config.toml
hidden_size = 384
hidden_act = "gelu"
tie_word_embeddings = true
parallel_block = false
init_std_qkv = 0.0258
init_std_down = 0.0258
learning_rate = 0.00128
dataset = "wikipedia_en"
MLP neurons of a small language model. Each row is named by its layer, matrix (up: input weights; down: output weights) and neuron, and shows model dimensions 256-383. Each number is 500 + 40 x the weight over its row's rms, rounded and kept within 0 to 999. Numbers have three digits each.
After each neuron's rows, "fires after" lists the tokens most often just before its 100 highest values on Wikipedia text that the model never trained on; "fires before" lists the tokens most often just after its 100 highest values on Wikipedia text that the model never trained on.

L13.up30:534566528517442534502496497468547526403515535513454394482477450551537462536525523564502456472500512487536520539510523461530503475504486493504454432425554491535501528518488471498421545526570515488478527519474539497553527577419529512489541451413498498519538555520458471418521509516519468533484507415419527473467516564541533424548541501545495475471516563546529453512531465480489504436512
L13.down30:457507526515494497533519455490448485442578519515488411524500492579494475551498495450493511509541451549526464512482494464579540493523498451548568483508526522466451464566511528506506452509514475492464486518484464472597503504438539554470524527498473499564607535472515531421603501466476460525499480498514498505497498550522479455596478524544469517479536495521536499467428516505413570558501
fires after: " |", "0"
fires before: "0", "1", "2"

L13.up374:465537482537497562473488464501459474485459484489471542466510454484511510519525479560521524498477463505568509483492500504531515520463470515485530525522551507505516522463458511505486578562516532406559523521502484535501557528483533468466489514527543519534579520501513545544543448480510518542528468490446458582487542436498509501552543465538504491476517497539485551516433474493508510462499
L13.down374:489563507492577482448495484440473594524513480523535528434443513473466504498545503448536517504565548551532504501552568437459506409495527525480436461534500499456517496440512517539552477504502462481539473515557524453450488469481539478475530548476467476472467508455540430562493490587501547482473516446560561440500530451548459475509493514501532506480492520484497482501505482436524468475513
fires after: " ", ";", " ("
fires before: ";", ");"

L13.up9:453586506532535543459499533491519469525521511503512517434406501477510531422537523461467520534522562413582540498500484515434513489552450453441441413527540515496517524488419553454443483499522498555454439527492542574475477526433477492537522517446486452456483536481474517509487539464523422570542468534512571465521546498516502517565485490477455490543527522478470449573536482478509488459451
L13.down9:449515514440446505531495491485437484515499465453475486537497541480437484558553535529507518516465491428459540515495506524517470509497524506482530453487585495574463403537488556505525488560531533482546535476506525455572550501455496417475469546528527496502468507493516515531420465509506548532530567518489464461521511534521491494434485451519479533436520549494532515547520508452547510518540
fires after: ",", " |", "7", "11"
fires before: "0", "4", "6", "5", "1", "8"

L12.up945:456584540489514492528494514537552479560540552470433467460452471543542521532416438449581513517556435583514524456493529507473535427482494452526412445504496503496437554586437491469489543501525450510511490519511512544453468406495517469480536535436486415504435484518525472499462553510498453503521539442478485517497506502535439530522440482532495436501513441497508436524557502524505502546490
L12.down945:497545484580497556483500518548496497524520516505461499485468519479519496505504422494487482504496471529541511468496496448457490485526451504491475427543507551514465548533422452482560490432596474510472434534552536591505494525546536508475490509472522493537428505501534522526500520517587553503516477482496519535456453500508541532432411537518522522438501501477527471592525462539558454537520
fires after: ","
fires before: "0", "5", "1", "3", "4"

L13.up692:482457542456565537491521550543527423529536572577439440422464526478450484484434470568473518486509520541599494590505485559499440442468430457549479374537468436540547512500449530470487514462457499462500455493507450429474455522462532474481497546482475531468465506514568473548498497530496538524459508469444543500446494506451501488532536498518491405523512508440464551561441444528506486498514
L13.down692:492501518509496557584499595499498472544507516464518465481459462560508549495462518432458494591468493531524493517456530492519569521540557487522500504436482446399461495453450527528522507458521461523605576504480435548483428475449523450520494493539497519509505526525485458448521621548522513435602464570436534499507515505436496548518497461471491529460527490520505430531537543445473533501568
fires after: " |", " (", " in", " ", " –", "born"
fires before: " ", ","

L2.up1077:543505516512540524499502508490499432508565487483466519496466468507519460500514497515504494504471497503533480482473427519475440469485479441471433475529521501534502484549551477574434460460511482530579535545543520570556482568500562520476532585503415518509525498570472525484608477469444499450528463389513506532421435466512554431547495480483465514536565524510496441540609484500457475488598
L2.down1077:463542498461527526444402490518494457415468507527501498521532455470500599558578576476440499540569473519519528500484575440583592489548510518468532503499489453478473516502510495457576503475488518455501443477524499459533452467511387513531493445441484520527549503418496547478479518516572521537551516511514487490538564557516537501468477539423566457482452410484478505546484535535486550519417
fires after: " |", " Ref", " Peak", " chart", " No", " Set"
fires before: " |", " |\n", " positions", " ", ":", " of"

L11.up563:531466441487460449480462521519532509512477536509539511528433545446584534529440547498560445525541493478539454435545544528492509454529436495452539515555608506528395479443550599505517457537529457503546549532474416487541477551465496532475539590537446533448529511520538551459537506559488548493511528503491507489465493485504492456527452457494458509513488540549470512504414426527561425471456
L11.down563:438490575484537480512544535507480538519398539474506478558544432469507488506536445517496450491467516511517449425444449479531551591513481483497594516402523523519532520532545511491518506529440543549478551471505529526464467492546541561444508524505474530584482477502493570476511510591508448414535463477480518510490574569554535520441489510583524470547523437514462444489429552553469463542503
fires after: "|", " |", "-"
fires before: " |", "|", ":", " "

L5.up555:511436551484458486534485536504553510501518462503439501511482552520609463526522461527538507480482429457536454473478513509506533509497483456501498518553503519487505461436514606594378505478471518550527529448509481494480535499513534430450489520565465497463483461585444500491522532511492512449530478497536465484505519422456518510536497501638414523468476533504493469511533504478477462506525
L5.down555:496519488465481449488526521480472495451503567542545471502518528476528530499459465516489519516487512507518536518464480544502526518514419453517513479465447425466499474490462473511569514513405483568490423449500511448437484496501419538533503523522475534503547492467436465483495503551556490544457521528498560505493498511518487529429486454461491500520438473477523534426425483508486492567496
fires after: " |", "|", " South"
fires before: " |", "-", " |\n", "|"

L13.up331:536472503523453383507505524467552485572513529521537506493527454497518471430469522515556525442468459529504533535503502528499519416582563482496501488474481470488539482498482454514513516462516420579513496547462447447483493511514486488429550554534474485481518465519478425491469542480498479538507526426479437523475540494444542549494471557435521472506512403530413492523554547429462519472522
L13.down331:534574523440492543457445506469549589486507515539423498544463523539513513495465482464523526520549498513518453452468503511461538476510576473552519459532560486490466518523510552470486532453500491480515507569486527591560443489470455523529509506470530507504486582584552544478466472549470521425504548474536493491480492493542422458416468506534482447483495548450562458487478490570492513492572
fires after: " "
fires before: ","

L8.up170:493517423521552542570526508457540495549513532496513521520509447490483558509456435482508556539516442498526509474532539513538477399545541430450411463496459466476457540493472507506518485515510452476542446553561501443487495458515533461476515546484481429496561510512501465461497555483482500509492520560526528498451621486581496495487504524478522477508486517429517450578485514515520466504490
L8.down170:515550505467469460570499544496487493490509511506436535526519467498515555492450440493482540472462509409519523452581460544526510385496431460486502466516552519423498533531487479427519520527512536497485485552490519562532494483496523412400517547477501510546398534524538539492424425556543520506518475471506505531478535543518493519469466523478459598486481486520516445522480467472542514369513
fires after: ","
fires before: "0", "5", " he", "4"

L12.up1020:440503491496452471492480528469498548418449465535527494493474568554572484521545559467540483463517549539513401466500517555490528492512502454545524489545486499537480547514560520492512542479480466467546502485569480464519483429542493525529478500596481538529472532487526468555552510509497533493519503459398515530468475497523384478572484485508519496463493526486493503475575522476444574521460
L12.down1020:535482435557522560586433486487509505553512532505547541420445522500492483436516538584534494459518497543522448472502402542516468470461478410532536482524507438498490532511451484489571519462505562498474463424518412556507472519508536546499579503541537471500530493504475528529454548537596508522528527532484482539529436509383523474546480510494489536516436466469460535556554399429397464421479
fires after: " "
fires before: ","

L12.up988:478410515505507459528470533481461532528482506417480455545556449526469466496478446559480544573529469456540536503491431535524539589443502478494441475555577532541467452469523501446513483529429522494478595489488521481427409464458467496470496429480537461496576530490526532491575559584545497529451582515475442509536503490539517467493466536539532469538513412509450517585472519511489504542493
L12.down988:490438522486474403471464465540494530459483554525495506440574534503489469488500505446589528516471490428492561537465478587545487446434470507518462472551550476505470460526592560500584444513512478598484432543537508415487432511484527478453485574519456569483452535464498538514477500537503484530507428433503480528547480517516534470500408540517484534546540519476584483544555554543477525450516
fires after: " |", " a", "|", " ", " of"
fires before: "1", "10", ".a", "55", "usk", " January"

L2.up602:612502515545479440503562454527523460520487470469481461539466473498568515451446507534562489510538439525455503502476574541504427467495464548552492493516519506479460536479552504496445489486518484497502562428460500510533456464584537405516512516525477514444581446459557473503533474495439510548486524505579485571475491529458427495485467421507561511567497476463477509478417519604593463510539
L2.down602:448470542398553503482478551500524573533440474434522513547572470495461527470482466546506510503431410512549567519490516391467512457500475495528484492562451555484540486513526525487561500464460484519528479479542457491527509540478442434526492476458536522491556552523492606462467454559497483468474522488581541488528448529505480579520499425504502519509435408425534527453516442495514506569447
fires after: " |", "|", "==", " Title", "Notable", " Sales"
fires before: " |", "|", " people", " Peak"

L2.up473:545528523462475437484493479559570458560554511437456533495490453482549575489539476519551477518517474505481529507499495497497505416521464499496516519481485457506438579513516554515402476449512485442532565446540490471568450534540472500504544492527463461568409456420470524481518430501475427411450472416512452542491462568418544510548580447487495510503531523461587508510426503523543479460470
L2.down473:468485420508498459456448391513541439480534524452497530554550439518579490475529460531504546480489519489553482508521489492506503484516492544517425518561496508414511580530557480468495557446462499497523549536474546562609497494520479453480534541512432495611472469395548496498573475477451387449488534425505501503509461435463551506548495470516458485465545496495556567521488460489515473461518
fires after: " |", " Ref", " chart", "|"
fires before: " |", " |\n", ".", "\n"

L2.up1062:487569525492551607538524484512470509522491526537487429457529512480490552521498418524502534477552491508498529428442412483529490511549485458524542484515462483492460482521416468473467416574535453435547482428559465550481522511464519507466524525505473420552451517552552556516498557507546498516516517539476529532518492463481477434505509522620571525469533519448433439463470406533509502497521
L2.down1062:534546502548406458437477468469479555495419432508458511499530507467485503459531472513498542450464462537430469468546471456516512487468509482497534561488498505516510525553505505501488532514476513485506480443580538511526510503509513524528501504425498479572459510409480455516483511508486458483402554432455534557514489495499505536512488525543497512530591535543414560418398535442492449515514
fires after: " ", " (", ","
fires before: " |", ".", ")", "0", " were"

L10.up188:428553481429536491406458538568479501538514487523520434498430501567469510553422491489539444492509550467493557529512523452513447516504495443500502414470519404524469484487424530540544490519565495493564518541583427484488460428493402518520476512441454484526484575529513486540531466471487474445496565547504456496451503533469490525518582479515491503433497468483486466494512485537471533461485
L10.down188:514511532427447466492412479477481484581467466479472474518490413539541514497472471569502466468537533608485471513488504474529474487393500516466491545557486460501551532537526455449494512474555531514540449533473487448469536544471501456478427467489476458464540588501476509556462443506521470526485551490484518439455540528534537514505533444464477539458481456460538586449509495456514475484505
fires after: ",", "==\n", "Mc", " April"
fires before: "19", "20", "18", "ill", "all"

L8.up400:504568515463564509498515461507453525507501545533501511463494434466534563512538564460494548507438493515571544448538404501417485414516465452482373518553505474503424493541404472538491483463495375475491472572484489522579488486535574510497497456513465438499490509556478517508556513482448501507527494467473494511463545547490522471486450492510509507491478395506478465502498519492534478544467
L8.down400:502502523538466520517502523513506510483479453447516576516465541497458482463482503470502508465513451544493569517530558414493491500522438429534533481455512548518454477490483447434517551442536425505533508549494529519524484511519444417524551461503516454494492554537527516561522500493571555497474528538567419458543558506495457540473447449480531575473490429474423504466526494458609474464471
fires after: ",", "."
fires before: "0", "5", "1", "8", "3", "6"

L2.up392:508555557492475453511458515562515462498542487518441467406466472431522494555435471537513503495456410493581492540511554417484534482537530541514436497538524544534524514435519458461414522510536470484495513417531451464562486481532490482514618520437484488527417482475595567571540458417542500496485530466455482523482512506437539534528534560493478520482527509493461435509516510498540452513459
L2.down392:548480467402495545548440510567502481494459440465493524531475531476530515472540467560458470493419473407489522489518489478478554530463493502450440557563491542466514433493506542552521479532497448467550500488541493467512557545564520571471458551487524533638501557519567489529489517467537451491504554455509472496493450490399459514470535455450454528447462492521507479489571487488587485515484
fires after: " |", " was", ")", " took", " Votes"
fires before: " |", " in", " on", " |\n", " at", " %"

L10.up518:493506449545561509472448534478431517512491497509390442562505454535558473569492559475472453484522587437519454438465519508417458562520536476458461502518526527507454491560472569506433499548527455535495501484478430494474531516458538513552488468532469437454422493526504547418558529475491499469466465505452497562514570552445438455485478435484570506451518508484512428507557501544469517533493
L10.down518:481490541499486580536447480460482511430513501525455481515578469505519559478558548480527510568525461493429509472486455399607540494543533411479423540539515531484447463548510484556516524453514460539422460532518526476524501503511550518495558421478416517400460497516476448447566546472544446440447433479481431522515500519503540405520528583578453436491527497470510424467502459472495489443520
fires after: " |", " (", " /"
fires before: "0", "1", "I"

L12.up711:501546487528537563400491459449490532544527540521494472507476500515537484511483546480510545553516501489490526540492515461457462457491484477505477496524512494543482536474457537433567482481506569506579508473469446588558440479467522401406535512523525518429566497500436480512481398549532432486412512566481459561488502520522506499513507463562524549552479447481456455491432485484513484451492
L12.down711:506454497536489497488442485536444522441458473446482523503540586456520455531491568518549515482486481513504504511454484449529503437553486439459555507564556484524535483505448465517505574472540436562463482489442461537453409520465541475462446487548541491430528508476528498557448524492541533544491441545590433561467525531554505482625473491470440551490492486475486565507562507437529509528519
fires after: "19", " ", "\n", " (", "20", " from"
fires before: " ", " to", "–"

L2.up297:469495443483505539556527482493516473485475540506553386512507597431487550485494434547499564503441544542517510536425517501504541492486529498537494433514481487464492537522452564506484571547444520498553496456461441426500529466529499485519533532538549535522574523537501463580463524555539417480519525564485478535481481453535571453498503542532459442504447465582514445482516491534437463468530
L2.down297:485483468591393551507517491484534504542473457543479515472455488536528489454544559430536521503531566525478482492523460479523478529522482487529523528449484469538489446520497493536444377406516465444440442424524531577513497493443541421517477431450499528517440541421512511512518479424486531466491541515538463549422501477475466506491486622420476479569527521545452551500490560432509454511514
fires after: " ", "19", "18", "–", "10"
fires before: " |", "–", ")", ")\n\n", " –"

L12.up556:473519498478523467434496436533518502540418543531475506498478478472560562461468462488570520512539465465467572493475483482468504526517514599531422511480411496581482530455572512520495475518536513510505545531524459515515599522532589486535458538469552541488544483504473513496549523596512517469387430472510428543477471453484454553497513501535537503494448470535455539463434492519488467560517
L12.down556:460499454449550477546490491506501492500442517553557575474507519541495486461502495502482463468490419491559468483481509544444561534536464427552480564533559473521503489545494516498473474535518517446473480445570617522454493517455468564490517541474496476479544506432509448463563496447524540567478499493492520474446458555500552515514520453517544572496577428420481564459440491498459485436444
fires after: "|", " |", "=="
fires before: "2", "8", "7", "11", "==\n", "6"

L11.up406:474501565514497485478600431505505507459457476470535520438487484446531508538495461515454501594474470500502487484543461515542491535452537479452478506506466538483529516504440539463477555515449468516584470524485422531557500439561441518514513561486569491543535488511462439426496556544530491471505513453445433599467515509497420458495540415515512526480499512507514518490558480491494534593540
L11.down406:549505462524447447446407490502483553515434512547470514496511538438593530538535583473448506434473481515495446470526475466486530523522540438566554492462499448494499543499438477511460516491517521517532557502483498553488433542521507557516454522502509532452496460427508531498479523495527560413551474430483484518526453525470526530544509553446482574483476452480472568511587528385534497419507
fires after: " "
fires before: ",", " |"

L8.up1018:561551496527478491533480541465467549507486512483430424464466508583540468546491515462488473558567524483528519477408547498404539536479573530516414485532526455525543498460443493508478488590494479467479548467516470492507458466537530468467526475474574454498545512574503514482504474463535484501552466530476475490460528553499498483479586498528454447449529504505551478539525477489556529464440
L8.down1018:537556531524454492535455527434482467479465498479533472527481499521536446510555493465635560482534522539474443537443390499449521444473490530551465499466572497569478527476399549467553485440505512472473442544505473504465518461469593456488513455430525509446512509527469520495514477507524552508566460460524514509454520499510471517515454550459459501551489604535527406477502484459441568486470
fires after: " |", " /", " Al", " "
fires before: "0", "1", "2", " ", "3"

L2.up963:484491488544505412501475487527526565508499520487477476488434571567518560494503536442502586506482544438497480430494548557540465498499528512473455484549421467492553525510553489465438538561509492497492494458486539537451511474491525582423481515499557495549518525480544556519490434511530496545510477527490515509491489465514527506541540487583480454511450494497506523552439519540465551475446
L2.down963:537508523445511558506482555497546456528484469450434513446500451477498466559523512519480506518528494473475501488461521527547482545467413475439527510504443492415473534466497501552509513460507529460500512454574518540492472551443507534488490493499477467540557504561471507510475526546486525452568523455510499456518485511512496437425521528478548439488415540542491407525550469469597525563537
fires after: "19", " in", " on", "20", "18", " "
fires before: " ", ",", ".", ".\n\n", " in", " and"

L11.up1078:541573509622563510443525449510516527587473458485501512536441477484479462487470582533536488525591512505461449493473442516427579499472489448592459542508575521508599429512554516476545437549498478484485506541568436456511459517482489516533497447532454485465516477533535480454562554513536451485515513442541532513511466503488477521475533554448546524503533541469470524446562464573477528487484
L11.down1078:523573626468440525430618470508502469450493533479538558562472505418514484501485519492412536469506522587524470516511488550489526457500427480508499521495478480509499492499451469516515463465458544494477530458461518515531452455443495540502585457523453481503518490466398474525464539472583555532485492508474526510609534459458564510458574461562518527502463438493531505531425547508518406496489
fires after: " |", " ", " Ref", "\n\n"
fires before: " |", " ", " |\n", ".", " as", "\n"

L11.up732:503602429496519494456528430481458595462473540517527516458486519523490555499488512476503563534517531453478523431457444490539461525578566481458477459414456491452509456491491553535476538595498489454449535551575520548478459534508540443413506507564481492528497514466448528476505474508466454464497500443529469451435512604523445458533492538524526515534489533541460523536501560495455519483503
L11.down732:571553492459514552540514467489465547455426523551511473511551506541470503578466525447511565522441496466465493503503470477534491523500551523448471511589504480493545523633533437500558464506416515531528453451469544507476624466543511532523545596449485481536540516422505549499548449514479474576531529562536486549467449486566547498517501551499454486512497499459468557469491483566475539503505
fires after: "19", " ", "18", "20"
fires before: "s", "–", ",", " to"

L13.up330:451514522516499492501478517482467474435501470451552435515493410532503551466473559513584552585505539547530526524467474529470504525528562407556505508520476491484494538485542472523547553547504538493542480474419487478476499463402492582518548523488469443460512457476504479538512551534542518556385506438466514537509572495488533550453463492506485497508500504498411448500475553524425490506478
L13.down330:447507540511519494516603525489532521489573553548474493563518536454530533502575573525508484506527538477499502500536470517479492451512538447564461496502546440481471474592518571427491447514527531508441473517486508479525492491551524537509579566460459423459458462518499474525490494548488554531487541393527483457419474530459487490549445409475448519495488478466497434493528579491452445578507
fires after: " |", ",", " ", "|", "s"
fires before: "1", "any"

L5.up1058:528480467470509450535535459589535470547456472578554467497433490505478485520487517428493522457541514471519475514525489509502494503466492413530511462524446487620512497487526600504470519529518477484483505534511466555568475443456510500458427505544466493516479478521501571449519550483523462549490483458528541507488498530535494493524486466489490474504535557547468543467474536527393505475510
L5.down1058:470508420450431545508455519502532505450538447534541494462491541504501445530504483487505476495473526574576546452497428488552482507574461498474546476550513469479484513452540490535469514540414558458487542520528461488560501567485437444499476484420537543440461478434479504464473585532527558441504556517516556503425520418468535451449450398502467510581522475466510530550556457574401468470447
fires after: "==", " ", "97", ":", "-"
fires before: "==\n", "-", "8", " ==\n", "==\n\n", " and"

L2.up754:467498555551479448535472498522483468516535510481445460523461496525533537575505524503495507516501405445546457488438534546514496457536495492474499470471574532612450505532599477509477474555544503512529513491509549531523447458508493416463545436531471461458472521534574550497496469467538512470504502529559520544531486527468529497490498463507490512543554502576543438448444459520418460496516
L2.down754:483561553498549533468465489603450491430531478491501492587504503454561422568443504480491489535489434514481474463559480524496468459512488500432490560451445545511439513549491453482487525497443446475569506538518576475434512460589485491522482525483543482495459543495538502496448479513462526490532527458577473513519587474424486502523492470554535486486521577435463585504516460404625516527439
fires after: "|", " |", "\n", " Ref", " Title", " Year"
fires before: " |", " |\n", " Category"

L8.up115:480511486492528422529540502463498505475553477547521449485531494491521526584450454492450522516562491519565475506492552552478472529494462467467470459473474509464571533549495529500445494548520569513475533519475437376543577495561505464487549560479517461512631502493517471529474541569457542479454522494461490518464494493480404525515508505514449451488480486525525479447564464515460509474467
L8.down115:505493504551481540460523513470472515481477490485479555568507480548495434496556511544479506504471480520506554612497459501543518540502522498479514485515537454448521530549459443533500525552433538513528495498457521567462524439447443465500535478552455503495538466458398530390542437487497454508529533506581519534478472483596531429488479492502570517515536457528515517463484507469461447447484
fires after: "19", "20"
fires before: " |", "–", " |\n", "-"

L8.up903:490547512511544420444534478524510470466479486544490461431471506478575456505503545494507469498548543542467515563494511516521480444491495531508468538506516519475523546555468459487503540483423469536462483496539485432579530484534473535441596513503510490508449537495496483515517473469483519545497497490411531485486449547440454527573455541493502409526468488508444610456573447540462543539506
L8.down903:568505534573537530498525478454549570549521436534447431546499481425549441546484536500546538474578463490486447463466453476528548539552504415487510564505521411500491571507532515471518503422437520568512497516470509556489474485528487508521389463488501572487460467491428483491496531498510460465513562550418520492535481552470384485553408495508484527528543454520492547462474479503531484466514
fires after: " "
fires before: ",", " |", ")\n"

L13.up592:504480436464517414526519496488542516507537547440483453489527408584497523485382458521480501560554536472558466484429432524403486435460545416637478451548552486503529526473478462533558481539471536462460459538506490457494537545485547524505548537469523524526506509480528559466530489467526491554459553508491459453558557516508499491498534489534432445510518577556497488487487558544452540508511
L13.down592:588405490521588456565514530511479510508481481522511504502552493495500558454509467492564451422545455496494499467423435562530532542497545602534502503551532476469427442522523492448554494477529509502431501516467537492612518510488520578411542466492473480489488395477517539436469475445496490537508491426424507491553521496463420482492413487484499501536486520486601491468484551490505541484585
fires after: " ", ",", ".k", "19", " R", "m"
fires before: ".", "ga", ".\n", "1"

L5.up1094:498567498482462493447541497480524482515557482490516480455505445506469478516517487551475549531486559541476429481526533507523525513470512529485460524470461596466526453494456518469495545612484498519523522564569462515553474532543457588528525536432523559452503492516510452408516640477477445475562498497448585491474495493512466457490564442445528473566584455533468501533513471556516469526509
L5.down1094:531521536469496550496495562464548527472493540465552475512479530514510606478420470495461500441485419479449509571488511391524486459530474451426445551550564511503472538438532487513521475459471490479555492500532484455478501539561529499578559573492443495444546536509499483543516544520508548484510517530536513473445537490542536537529478455491496505495495515470513453515454492506584489485486
fires after: " ", " |", "%", ";"
fires before: " ", " |", "0", " |\n", "."

L8.up946:458544467489563518463502512538508519493495519479486478527533456541505543502480507479497501522498525540489529576421467508502417454450533458465408439563512420522524518558468519521513559482522421532490460538408494486489546435456569461422507429469466487504503467499448514509505560474435363523513472534486531513489582493541505540529461533556489469516512452511466520517467509527500553506456
L8.down946:519541466552501506549459517487484542517474523468549539543511460588475507518547541509588470549481529480476542472440518457432540511457553431505476509503513550534495513521459520471581570501462414557513492481520515502543454413481493489467500483573495445479436517425489480442493467418480447473458475540545499509464475597525492490472538534463451549494513442451421487524456491494492506531463
fires after: ",", ":", "."
fires before: "0", " |", " PM", "1", "3", " |\n"

L10.up369:525507507554549527519492478541592489530519542555530450450495502488553482562501532475489486519475463524476544535509541545509460436503549501525512476487587538537506536456475606465463530500548501483539506527568487532553417541468482514551542496567594490507448474442509480483521544481518510550514530479506550453459431453451480465523531498485429474556538488507538490508567438534474575462584
L10.down369:507560512488584468463570447474489517562456520439468446478533434487467526463556494539409423545570568523482553483502490492518534489570452443453422433463551435469485499535459513495499523433437566450506509478597459439513499503591500512511539479464512521572563441503506507518558531503499448494489494497514466441554487499562480593466521481440506513517540485549394571445479564422512474508444
fires after: " |", ":", ";"
fires before: " |", " |\n", ".", "\n", " /", " date"

L13.up590:534506514466486492446497575503497462567513531513552481488437536492508483542551559530464464521551504470570444439552543423444527468510522506494579488469528452488517435445505518501480454561539508476483504493612386512545463602472490490519483457525474519422441550493526452504487535440506465535479455523583486500472430497442490496511496551496477417505488477559481467461475478450451514431449
L13.down590:540456518520483454522427512518533552494538502494548497408538507473552499438498469534453478555530524561501481466507460471454504544542448498482508520504495502536482562509477516470539538503383490518544465505416462537523419461510482524514505468502523489609497544503618513534504481401432474488496431532527485561506506539444505476449498411460510481505526500534404583419503484473528532495452
fires after: " |", "-", ";", ".", ","
fires before: "20", "19", " as"

L8.up128:527520460497523467471503515451540544558475489473495480484502511499482550472473504528477497521509521551510455502505576521524505485460450470495445500516523493486533558549491494531421459469482429512501487459510533474467499475518538456543502571543464493472547480550485512463466520455442514521514483463546522491427484513446478504540486414410461456457429536494484501476551433564471524471485
L8.down128:439545525510466541516514453547458494484555456561543493527517504426509526519538477515550495437428537530540497434485531391456492422525462447488539439522506473440499463541509444496496479543499522532528460479508570463486429518456520570514534542471487541483398520483499489438532499436539445559480530498580472460527519540487466445502499455498402536528485491539513520488479508579498426506504
fires after: " |", "-", "|", "===", "==", "19"
fires before: " |", ":"

L8.up601:504485452438580509562495527500567551506481510563471490502515466537488583525425521416456528499516519530528521527550512443552502469475472481410438380578551493437569499504525541517454433512547540479499495461509476460459519511498548499531497504500481520493478493525450516462518485597452385422521459429448508442457532492519516496513481497449461509496488483511518513571427476580476488528499
L8.down601:481476440496536568473527486526480519463551512421489440513499490511507504517523540480523550565491572502534467534455446383571459460513514514542463485494499543498456494557568500481490507480453531479453415503441537456466553448533520498502458494472468543418540439479469515501478492488490519544581502429557435519483503486546479513519497554499530478543520497481533585464550475532540531497545
fires after: "19", "18", "20", "15", "10", "17"
fires before: "–", "\n", " –", " |", ")"

L12.up447:504540475547482577479512472479449503479472553552453457522532537507535489505502529543589479466471525511530466471511480452471509470465556492437499527480503494537415560458417553527362598536504446494580488522482525577585475447486477494537564525572519490492546486536399479490566485555566494504494484487396533513455454456539491480496477448584474479537495475487519450512566429480469457588485
L12.down447:569506567475505498547519551491569427476484508463486550545476524486460465518548458403515545480565468444504456515544511528574527565550567565581519456518467509503569460453547547504497451501537573498515491557551505467517456500542516561401460607532491501535509459530522499442543458510467408495446458403561499520565463497560569477528504536492494500497478584439497507481486477541496527518516
fires after: " |", "|", "0"
fires before: "0", "1"